Weights of a small transformer language model: width 160, MLP 320 GELU.
MLP neurons of a small language model. Each row is named by its layer, matrix (down: output weights) and neuron, and shows model dimensions 0-159. Each number is 128 + 24 x the weight over its row's rms, rounded and kept within 0 to 255. Numbers have three digits each.
A block is one neuron, or neurons of one layer that tend to fire together. After each block is what it responds to, as a language model described it from the Wikipedia text at the highest values.

L9.down93:110110152127165129086175113180134124139137101080130122100162118096113111146114147150122122111131111099174151092140136137161138121154121118116084175152092150112099122086122139147164111154131136153123111104103149117122141117133086129099115152107113127127137163118098132114093111137146136143150134160132166138122136103129143072200094145137108091139115143110139144115108127126125129112157107097147134148156114124139154131214118117108164100154093162112077149142110104136160142141124099
L9.down214:074163133198151117135090083158112143109150098116135137100101107139162118120148137124147140144084114120152113117155169159128088149098144102112145135155123149096078134103104158160185091097075099134099133141096106148115103127129160125128132110115147154098136153193121103128113122120081104138123144137135152153147115149134116105083136108103126122110136156133152127143119104143131131181143118087135126124129155129137146099119122137133159126175148127142177135121099171101145116124112114
L9.down222:143141133096186126113128149142116134137127128143123140169116094086081118116127152097117131090152123176133128155127126141155114154137120131104121092102116104138118091139127103141112172159110112114177137116145142187141165131115143140089123087118092094119141082091096075146142137154132088140170154132140138144166133132091171112098130116166113117129125138114124143137170149130113155169128101140080088131104118139114133102083127144125141100161131138163178112120106110138097162129114157
L9.down268:127086122108131101113136130138125151116147145149138096121095145144136170127099133100102154099084147135134148117138111148097122145166175162126110132102124132084152136109105127111129124132129137124177114085122167121153124126116078146090171184132107074150132144099093135108148071148140168120130174108134133131140133113107131096145135151141139104136119116163119120128072136153127146103150096112133096126143156109144130148158145149144140094119120123126099103137151067196167155135093149
Verb-expecting infinitives and modals. Fires on infinitival to and modals like would, can, may, could that precede a bare verb, e.g. had to dissolve, papers would eventually find, allowing the user to choose.

L3.down8:134108100156133053135142134104154136130170141115101091132123114137147113138115153117088100139147143161139129152130093146157134133108127160154116148147110106106163077143131151170088104123128123112158137159143127129137137163101107110084157130121109153108109176131137090132102118158131150167170145156087103115124143150113125115122105109140139143125119115103153114119148112175117112128143120102134153120081084097191121152096080122141114154106081133160165143173107121139098145156115108
L3.down76:130138092128120121090132125095143172139172131136143177119140131120123141142102107121120142123104127148124093104134095185107108150151149127090100115151091141104173106113106157116144125140162137157111127125109135100112158141139139151141118103153166169153175112105107126103085121111166105146126114140137158096113118096117105091127143138134077093168133111110087116112158170142170134122112102139091106106159099156121158135111163142074169148129111178136113113118146157130134169128115091
L3.down116:095140141108099122123111167061134092091080137127147128124183124111133096114150154102140120119139120131134107148155097134112103140193112126103130111143116092122195149164150141078095153155102068141138121130182118095144104160134113117134166133134110142160113091141112110135119114144113154111112162125131094159127154137146138142171157169145142161150141142144143124105161151114087095086148141146092114140121107133109114120129138127096141099124133135132135153106093128113089143134144150
L3.down148:120120109105135130163109120139110140147120138125143113142132111150141112122144079154126097092082116116096135117156147093107138141138128114156140139123134133105136130136105087156095128160117095092114125122138129126146092122114166100135141124122155086090109137133134185081079146100121148114084109150107114096106175149099106133148116163128144171170113125136164125133138141115140167098193132122074136150158125133110170116119136114151129160081084186155146140152111167137147158124135165
L3.down150:119092132137101096111152135105150136142107155111102113150107137159102153167110110126118126136176135134129157140112139159119161152132099157115111092146139147136133143120159107089104155164167146130062129137175137113142130156118133085092122134088128156179148127126080098098143120122127078160128109158137181107135113103131119143132151150112149111108104171104131105101117144143105131085157154125122116119104104170115105187173154142131122115131120133110079089107128091151127101152147130
L3.down176:142159152087122123165121128119084137120105146077132156113100124115140122121145108169115122128095160087116143157119152144145084142095123139106162135122116133128115140112117132138156135132139136121115138136106137102133156195144166092160086111129147087130124128117116134167153114149106087097128160117087129176101101137138124196136107130143161114140114080140094094178125110122110134130157144143157149124094112143119149118148157169094141118137143107140130184101095090152084153111116109
L3.down183:153146149129125115137154147177112093134157148147154160147136115138113150113143125180112079109085086119140124153153125147201141158141112139125110125145105146080147147105102098101119129125105137120171173089126139129065118179121153134130141110121111081128159167130115097137126126114137088140121138130137102130138128148104097130132107113106131097101097167117211175120123139134086118116106134117121135126156132132130126118112183144103115125145143127122074122128136123083115142098135128
L3.down189:108086140139163111134157132140141126155099111118112089157096166131122129148131133089108114126128113145099122136123132137084130117132141115142157154149125140108137129134071121158112160117138131111163113143084129130112144054149141098143115140077108088122100141095130104129157095151132143113131146149127119173106143155119067100120166165064128140104164194150149106114115150149138104159089131155141121148139160124124136160099108142147136172098124112129097115136170135132127133142153084
L3.down221:126110147147170096111099117128122127095127121112148105113099132114151144125135141131161116143113194132102120139141150118107124175123107111141099121144124152113137139102151141100134148114122110150120148174131131114111130131168117124142160141131106123157109157141131106146126127162105056157126138161081101179108098196161098101131163099113106096130141082138111096154116110117111162110127130127105142091129130156092147126112135146156117068173080138159149099101147125183131149116104148
L3.down243:086102142153087131080131144140185112173116115132101105084123144159117173076161125123111111134098131134127142119092094183124142172128123127180106115142132134105088130098088117141129093140169164108115145122125145172124123121131132130087140137118144140150103146143117153146155094146163102116151149132120100124097118133130125159131101147083118125152102132109131140142090154118121120084120140104130113116157119136113166149158120086140143093133111139113150102188118130144157099132137189
L3.down248:112171073117134133113099136146116134162094134135142151122116154111114111138100135147150139175096164132096110158155105152146145123128156138152142126149124107109146096105103121150130155090129119095103184130114094051137134104142156148117127145119107179136092127160150159133202105156070141139143121111093101123123138131118089145119169121140102142149126093125153115144116153107168134100112106121127153144134114133142149092122151151139112143160160092140142125094111108101107125133074120
L3.down256:121172130137136116125137152138150126103111143121123106121089078125138108129132147118148131112129131083141103123116135149084160146184175157134172147110124111113124121157136128156171131076147059122122162110106145121109109133135099142156116108100127089159145145143123076134112138143118126130105118112140076134137105094120187132117124140114187142125151099152120135119108121149138145166110134131112149156126128182142077103139150129204084091114119111129129144147120125149095116135147094
L3.down277:137124119150100156167078146117166144173153132164117167139113148165142137124077115100144145134095160063128119101137109123100139117122122125122102124150159132126126096133168098149124145143124141149162084125119142117112125132133099124121106159144145102124117127170137152146120143144145109120071125159118087123165117151117152129134133131123197130080115140114154140151175090127115073136096141101130081103115128143164131123101160168067110134100126106119132133106121125169101123096134127
L3.down292:130122075103147162105136157132121121102143128134117139160061147126164084155126126098107133106140157095061105151168116143114121161117165131136117094146132119122122145151120130133141116159122125152133118160137109134118138109110157151101118129120138115153120120117142109156117129101143170165148104094181142081123149162114124099127133153118124103167128154111123182158125115134094155109147111096117151138087130091165131096134102132116142212103122130084126099141121173121130134107142088
L3.down317:174113138084088066150110156089144133139081149122149150132148172104108142133110148155124147138133099180118159124177091147141129159134134119087128115154124109130171132115119090135114127101119124140130135118143076124115103142091131153126105126181097139145132123127150087123079137167145122118143105101118117121116073128152151125139137135122105157143143099098102140151109124124146152164186144114127107127138104159094106127120135114117089108115138107121157148188157144172136147144112098
L3.down319:145115120115122172113151154149158149158145137165077138169117169165146121126134142142104131128139129123140144091128166122138162120125132120145132159115120148130096081176149094101058120135135174135132129139156088128112105119142121109128120141121136093108170147146066137128131129124124103140091095149159118140119129063105138121138123114133109127091137099104157109114143104090146125129183118113128163084156156119168145100114096115163116139103116095135171118109135149081149116166103128
Infobox field labels. Field and section labels in flattened Wikipedia infoboxes and tables, such as name in Full name, details, information, Peak chart positions, and line-start dashes or "=" titles.

L7.down236:132092199125150136128110094148139167143114181148099102114131170127096143137102087168108105101136070166097161143134096121123108110112126132073154117151134103128143132091132097116147135103109167145117120134126150119139151147138083118170112145139111167152092157131168103094081081133143097089110100141124185118127098091148114099141148143118123127111124097133146146132130142140104149119139132115133141126138153131116133120151133188109127111124167139143153134094157141127150093145144134
Structural heading tokens. First word or piece at the start of a section heading, infobox group label, table header or new paragraph in Wikipedia, e.g. Team information, Time, History.

L7.down265:142151117155122146167141118118136111150133136121109150137107126162107086134112134099122088142139107102133085153069157100121137123153101090106151099107124118125117141140102122134135126156097109122100174146135109131128113162116170127109132179169169097112129102122104138156079131127144144123120146102164107108140149091156140120114128144171144124153126144068070126122137151098169105128137132121118146097179125120136149124107133096162188091123157126128156131103156145164141134170092085
Clause-linking prepositions. Prepositions, mostly "in", that start a place or time phrase after a verb, conjunction or sentence start (later in, played in, and in 1831); also "in"/"On" as word-initial pieces (inform, input, Once).

L3.down19:116141163062131105138090101109119096152117101117141128087138113113137126142129117106145105164126141144139145188156137155118099070069136096169097087107091097144164160165148151193123123138131118142129138117133127123136163095118095128103115152154146159142145120130088153099126135136137162167137105103127116106145131141103105168136152134145121114120111076117144135160126129083150127152105133126106136143128148156115115073138143152189124138119121121121123130096164142151159127125110106
L3.down40:145127126120109127142121135110105113160133087142117133159093096078109157155139093142148142102090150125150125136142140099129117146123123092116103176173132088153141135149171040161118089092094154105099154148134141133134153158133111134101140158160130151156123105093142174086147115123113113120123109148121117130107132084122158138138163121129112133142130104116120152166133128127134121202120126105117130144137131106133136119122094136132114141121079114129177136122191100109108120182126145
L3.down52:127166114144083140131108127154108091088135110134113137145124142122140101116110152158149138100155097133144107105139124125116118139114134150127155131125094160120150182159128114128107090159127142158067083077131128161140099182088143124134133132191160123114111128189107138134129141159126126121089100109127167122146135214147129108131113125126140119138141075134165108129120102126148144124086137121136131144127099128143120096130127116135111167124161123131188121106092140088119138127087119
L3.down71:120071096093159095084123118108152137129109115134153133115139177118093104116162090182099131158145128144111136148106104119111109146113194095161160127104145178111139132122096153123146139153158155134126157145085135172083144125099109133130110149107072112128139119136134134169134112105130143108119128122129166124152131158134152122161144154074089113177103118141107130126163120133157115121114121147176116159129113130126112105132145095136080148163127081132123100109124157129101142141125127
L3.down89:092154131111147161129132133120140116132132124125115164135156104084070125126156122135147158140139094131105135113122099110125114127099157099127123085131107109114142122110089120114133144108129104132147091145142165139107120149141141168127106122143138093165175150132118158187152148139133143187143128160137155131185119092101175177137180141106138131148101130124094106095124111130193131117078145125091094112136066108127161114091130114124092150113126149144106153130116108120117093126145115
L3.down95:177167175122137150168108129142149086133111122135176169101147104114135169165122118086138139089123175157121107096106152099175083162151083140121125111164148161152105115106111121109136142102107094151160149123124104124131140096113150110136115123132103147126142156138132159111089122140135130110136091107123114075131123111125150075145112119167109127101112136104113167164079092087141110136130154107146116102135154141122125139138139120159122156142100121140154133109127071121148144150106150
L3.down171:155104137101099154113081179120106133086121152170126117124153148163111128116088126106152130140147134170119126082127154125088170167081117163152117136135175121160156169141149104144126131134122148103098105116119141087113132082130114165143128146162101158125088133177125122138157086134120105116123103105096155121143147112123104099151123110101138135097130170146140160146143154099122159096119105123149100133158116103107109121082132115140152165112137069101145115129127106129161128140141166
L3.down177:119119135126132195141127144151139076121126132162124163099095134123150113157128129104138099140152148113169160083150146153120138110096148122137125111129134089099151122159121122105107154136131135159103177114160093128159111139097139111098154095115068126139132074105142147129116138141079111101110136135104135117114110122130122169117183137150139122117077173154092124142154122118137056155174148136128191160092166127135119130111126104137102129137133142136130096129094103139121142129135114
L3.down195:109122153119110131094139140147148115157129124110098098125156119090126110143139131132140141124122126167163138115135112151129144116102128177098134126118123123136130116120098103118099102145130062124148121119137106088147121158134144127076157099157121085107136128136138175131101078146091117113097149117114146113059115094092083159140194111156181099132138175140150132130162124109128107085157147167133151131124162131164118124080145141146137172161146140121145094115128159127133164147106133
L3.down212:103112124109158073091146126131140130149133119087102130116099103143118112133132098149107139148111089082120112151125101139116126159132106144095124155123135171117131136124100146123189138117091109122099122135146143104106159134104158123165116109147099136162113124138119118130181098109131133143175146150099115136099148084137148098126162096145128127099101148156083123115126178134164099121124120101154103117147130137148166148128156126111160093173109113138174109144126126124208186161135128
L3.down235:127112115093102107100099109144107168147088136117152114131131147150119095108129104182141143149106166182102187141148138171127125111096164126155116104106092097107162144130115110159147130100083108135156175110154099141119099118099153141127120094106121139115139097100124139088148166120132151113140117125135151146130120157127163088121132129161125155126114099100106150131108154136106197122124132114092159107101116144155108060112139141169160099140163142122133150107125129128148142148151119
L3.down238:141073121127153166129102136146202108169113136143160141091115141126142153133126131144128166135094124129105138091161144103112138127155132153099144084106107099144181138119128119119088120106183163126163129100088125100115131146109145097165157126142136132126105142089101087144108111169135138119149089116122114100105092108170120123135133106118143138156124139113146150135102148104097121130147117111114160134129083108122146148171122162091163093130130123140150111117156114110190143124075132
L3.down258:145145174138118111155144132126145109138099108166149054112095155131140133153144070108115144144097147166113076118114162136146135137115125128079144112111134142165137127142128165125113099071126136101130134092121142139118160111125107104094110123088112131142112114083080123113155110111089188108137133118150128085132120136123129133166156157137156119108165144149160086145105090145118158144143147125145129168124122154166099156140132162151162157115124130110120123085108092122159133137152124
L3.down260:130140128090119100112146125127150129086112093140145116144148096091110101175125120137127142116143105116111123141149124103092137134093117124131130115160126123164115187112097137099124148111169116127128177146111138119132130128128149150139148080144115134121110090120120176179158092141126139110102134149113135117132145079110140141171062121158133133118126087121105135196125143114150137114098160104164159121170127121153113081164187144136107127142146139116132091136164151152120117093121074
L3.down282:151104167149113165133108138122095115141115095118112143121121140136116116125097136139148143153084120094141146104152122110115163137129073114146118130107117125112109104138122119088135100116150137184118121114115157147170070121128090145155122127137163147136041136122106111120137146150161134114079148091101132124129133157154117122080158158131110145156156126158124156129123159132104122121105149116141139118100163133132167093136096139144161083104141130176122113106170096163191154147120112
L3.down294:103118133091121159077119126176158093122134074142115131124104089116143133150136164132130111136136103106138131127151138133131176132120098120175150099163115147141114112134105074112174145108139114125131172147143145167100102127144090138121126151118100096183167120104128123118138121132137160112117083108120116149121140168165115091090120103130150156155145112153126164140140151129137151147109157131131108093182134125128143061099097129107112132142117129160154163138070129137095111143113097
Role-introducing "as". The word "as" introducing a role, name or capacity, as in served as, known as, finished as; also called, named, Succeeded.

L9.down34:155099115126082153130135107126132084103099133095164127148180164099124105115166110151184172169136128122116087155136112134118096135132145140075131153083123132148118154135147098157134100134082104125140138109108144125130114148103141130147136099124108148143134086121104125138090156105126110123125140118152106169143148211077137133172096120147169134131114087091138138155099133113129107108124137089108134129140155151120127150110118115157174128154145127131168110120158096123121153122099141
L9.down133:093140103125158147137153175091168145130120102140128103134153107121154117131096111127105164111128111145117140092135151137125146127084118157090143089127130137095105184105170129144100107116146139116129133134146103091097117170104156116067162115129140101163105153139130138091170131111127089087122155138148160093074134159160107126150142114159146141134145120120130098121099141085172154156151088082115139137128091120122119110136115134154123135161153122128155109138096161161124104169139148
L9.down136:193131113116121143139143129140139115098096165123130081126144138107125114094145124109146097149138129157142102144114116101160157131172064137105150121118085118117174103122143164100126100105101111169127079123114139131160112165131096147133176171107164171151118118089141166088117114149141140109105127161126137140141133142147108099127121084090116159103157117183151129135105155125120122136102104113132123147157124158126115096182155129110125100131126125097131175101093129107149138116132106
L9.down187:104167071090112136158114142094128097166165134120079145118161136132161121104084105110148126129111097142106116166096179125134157148158159131127134117103126132111116121164107153119135149140135130139094150103108131098082122147085131139123136123144132124127095112147187138131075103146153101126123111142152138136114113066126155121114122118135122097108143174150143128103160108130108141086184129161136155180128153112104116140132122121144119140158124117144123147168124155053133152111137129
Role-word completions and "of/as". Final word pieces completing a role or status noun or verb that links to what follows, such as recip-ient, pione-er, crown-ed, unopp-osed, plus "of" and "as" after member, served, jurisdiction.

L3.down14:119086125127148144127150146119070114145091134118113139129127145128124129120138077144141177139117116141160079108120148125169090122112139137093108141148132176126128136091119153119159095127085149114183192130151100131152102098118148103126131144071111117140134144147123135178127092152116155131134124121088161138108143165115132134127118141164093131106131136126125115110119124129139127117135127107178081109113084148120153132135158116138145134087142148109188100174095136098148097179102118
L3.down23:183151109150129098127116132150154119170149113084137147089119150149116127136088142109137142076134088137123125148169118137129135137091170104105143134137090139091115121125140121153188109162121148127154120103190158113111127116107109134110187090151124086104123091140098113099131109100132141101126135116094120129106129136096157113155154098148141139112172152141085153136107114124132136105113090087116116157156086141153133149171137125119135140169107121151124147150114107145107124124128192
L3.down24:151149159179139105098103085164145163130121109146129134107096106112140170146129112129133102094124090084141148162109151116106137141094117103144120127158147150093126104134128123175108135113104113108137064158119130107113086131086161150142091154110143137157075110155088178146122137126126119143148079099135146130111133096108148138140095115151118120124135158137130139127098137160112119143136138138167118130099135118090124121173172161160106123101144181150120117126086145152181117115144117
L3.down31:163170146152163100169131121122094138093132107154143138112085103135095132116122107139119097102105121109137110109125103135127118145112135112137110143131129127132103137096102138132091139173134138143096097161093140107132154134182149156117109137099158110105112094165126124105074099110137132101101165143081136160144100134115152148153138131118154108143092133103154104109142155169158141181158124126111188137146157129144140112151108047132081118160145144141096158138122144151128102121139155
L3.down74:140116100075124139140133130136076115132116099150142125130120103124173123184121133181144091146136163126079147169142112125108150158126164122136152099091130103082122117160149104111138120085145063159135161152153126103080175098103172079147116155131136107121099102087108100155140151093128117113125119120135134146110144092153126134161131115130123113154127114102118121115124098097145114136120121095129130161178185098135135135127146130124118135124145132131142138160167182130151131132118127
L3.down115:132116161124081113131102160103128130146127155114105101125135096134086119119158119119121110149133161137120129209082158180165112142146113140111108155127158086132103161093131119129134122085082080098096157139139129150109136122126121152117100094147128158131152135160135120147149134099141158156118153154129124154104168137100110138112143159143118142140118131090116115129128087094154152114156141097128086094146151108117166108139138094149193134089154137136128128101130133098136110141133066
L3.down175:120131145138213117133111149141147096124129108143130179122096118087128116150131123117111103140096170130149121130128095138148148144154128097131130088113127154123119150149124100171112103090116119137130163130140154180151095107100081118100127114121141121121114119153133141105135153076176108117137106106119108137146126157102134117158118151119136168087150104171091128146128123067160128103142099118148103191161124122134098120127138149145089103136146087101158109097138165141143100138162151
L3.down184:150124174081109129147093088118131124097123141129112123155138151117119106151101133115141141073092133136122168107083163155078126168157141115141149144109122128107121139138195123103173155152140094140077124160136132140161140107134129112139154113121171137167163096101137148078111120129135098101118174094136181126123131099143139106149124124096155124171132084094120160157169117157089126143142104149094121134104120105116102152115124123139121142152124162132116124106117147144123098093129138
L3.down188:147127122115143100155124115110112152097104127078139109106149107102080122136161094096105138154089104104138150112115161105159090133131145161133099151161148105106105150111157145114152189134136141127141107123079159164152142169133139095117131142138139135160122181117127100090136107173158144109141121105135132176162120107119107119094095142123151099128154118124119099146117169159118130090124101108174126109152125152123145063158137102127108122086128136147139170141112139099136151139165108
L3.down194:116146129132119104130173150143115127149183151119111133139104120098107157155122145135126061145081180160120152124160157169136117116099122140150112128100133152185136089111128107131175144130126111121124143156160161103122132171072094117137152120115161135100089128155140119118102129173106095177116096102144105101144076135101124132111134140120133111129116137111103094127140133107110126099096081158117110131159133131145080155142126101131153122161126157149146163121127135139120097144075116
L3.down200:110091145122103133127157092132090113112100109134082096154132138118118115131136173115103131114141107121140116129131182153127145110132129126148154134099117101101112103127162140111112100103119177142108146131134130137122124110112111140140145090125152130196132110120134133120093128142163122115104155172115136119140137191111134120139110095120156098152126124134082080121116074125185127193085090141099111145154148147154102143141118107140211136147127162142163140107155119144133132146139098
L3.down218:152162108093126147085138158086098128136146158129124111117121132078143101137106138106146161117100135142105132183108139133119187092103131161142137116105060127145119115166100094108136111133083134104142131103116116165140121124129096079135148128127115147155128149136116203102189140095146133142137163135156115118127160114101132144149131133126101144160110116129139181125118117123128174122088138132106113110142119148140121106101134173169136101139156088086155146121133147108108129104142106
L3.down227:147081136117116130152117150113159144114137134122143118099119111134127135106124130116113121131144104114074110129098089118157122132145144171134129091089125152166136131152164094104146155135115123172144146157146168129107166080087150130157155102171118085148119107133111114122130131130126149142155119088116157128167097169127155099146109158116107104171117144133106145148099121113113090123141157165113092088138113123132145129110143103147144151145158091092219121124089142112144137105076130
L3.down230:107140139127126153130101131088145101157150117099127068151116124109137129099116137123147130169141108157150120138055146135134166131171118135098124114133090105120099138143126122105130184155162118118071145115188143073100128132143128063136099145133116177118130109150152137152103105129139120143138129129134084114139131108130149097142118131128179132073100164122137148130169084126131140146158094149088116141109108126127152122132165172129172099106131104105144143138131143135159132118131118
L3.down242:127142112153118141144092127133147121112117145121114153104160150120135146148124103194136125134119105138150154156111125135152151094156121158121150103109110182128132179122117161149078110155115088150141118120138133183127111153125078150134138137126124174149117102127077074118131145118096141134112160133096099161149134071128108083144134109107153125125067111109116110097134107088134092094173127176189120106105125131130155154088114114143105119140120123156122149144139135129136103110130143
L3.down267:125154138113124125124140124130118165166137112165090130131132154121099069183159111094147109140130164084134129102150173144139144139112108106106101153082148136136132121059107144123119155113148142106162122125123139165174113137135107125156127120127120130142150118114129098149087131106160179083154137144105114148144112170128171113126127144107114166103121157128104143156136089148148109138112121105104116083145121106154161136107108106137126141159162066077096101115108134104167144135124131
Location prepositions after events. Prepositions, mostly at, to, from, into, that come right after a verb or noun phrase and introduce an institution, venue or destination in biographies, e.g. "studied at", "returns to", "graduated from".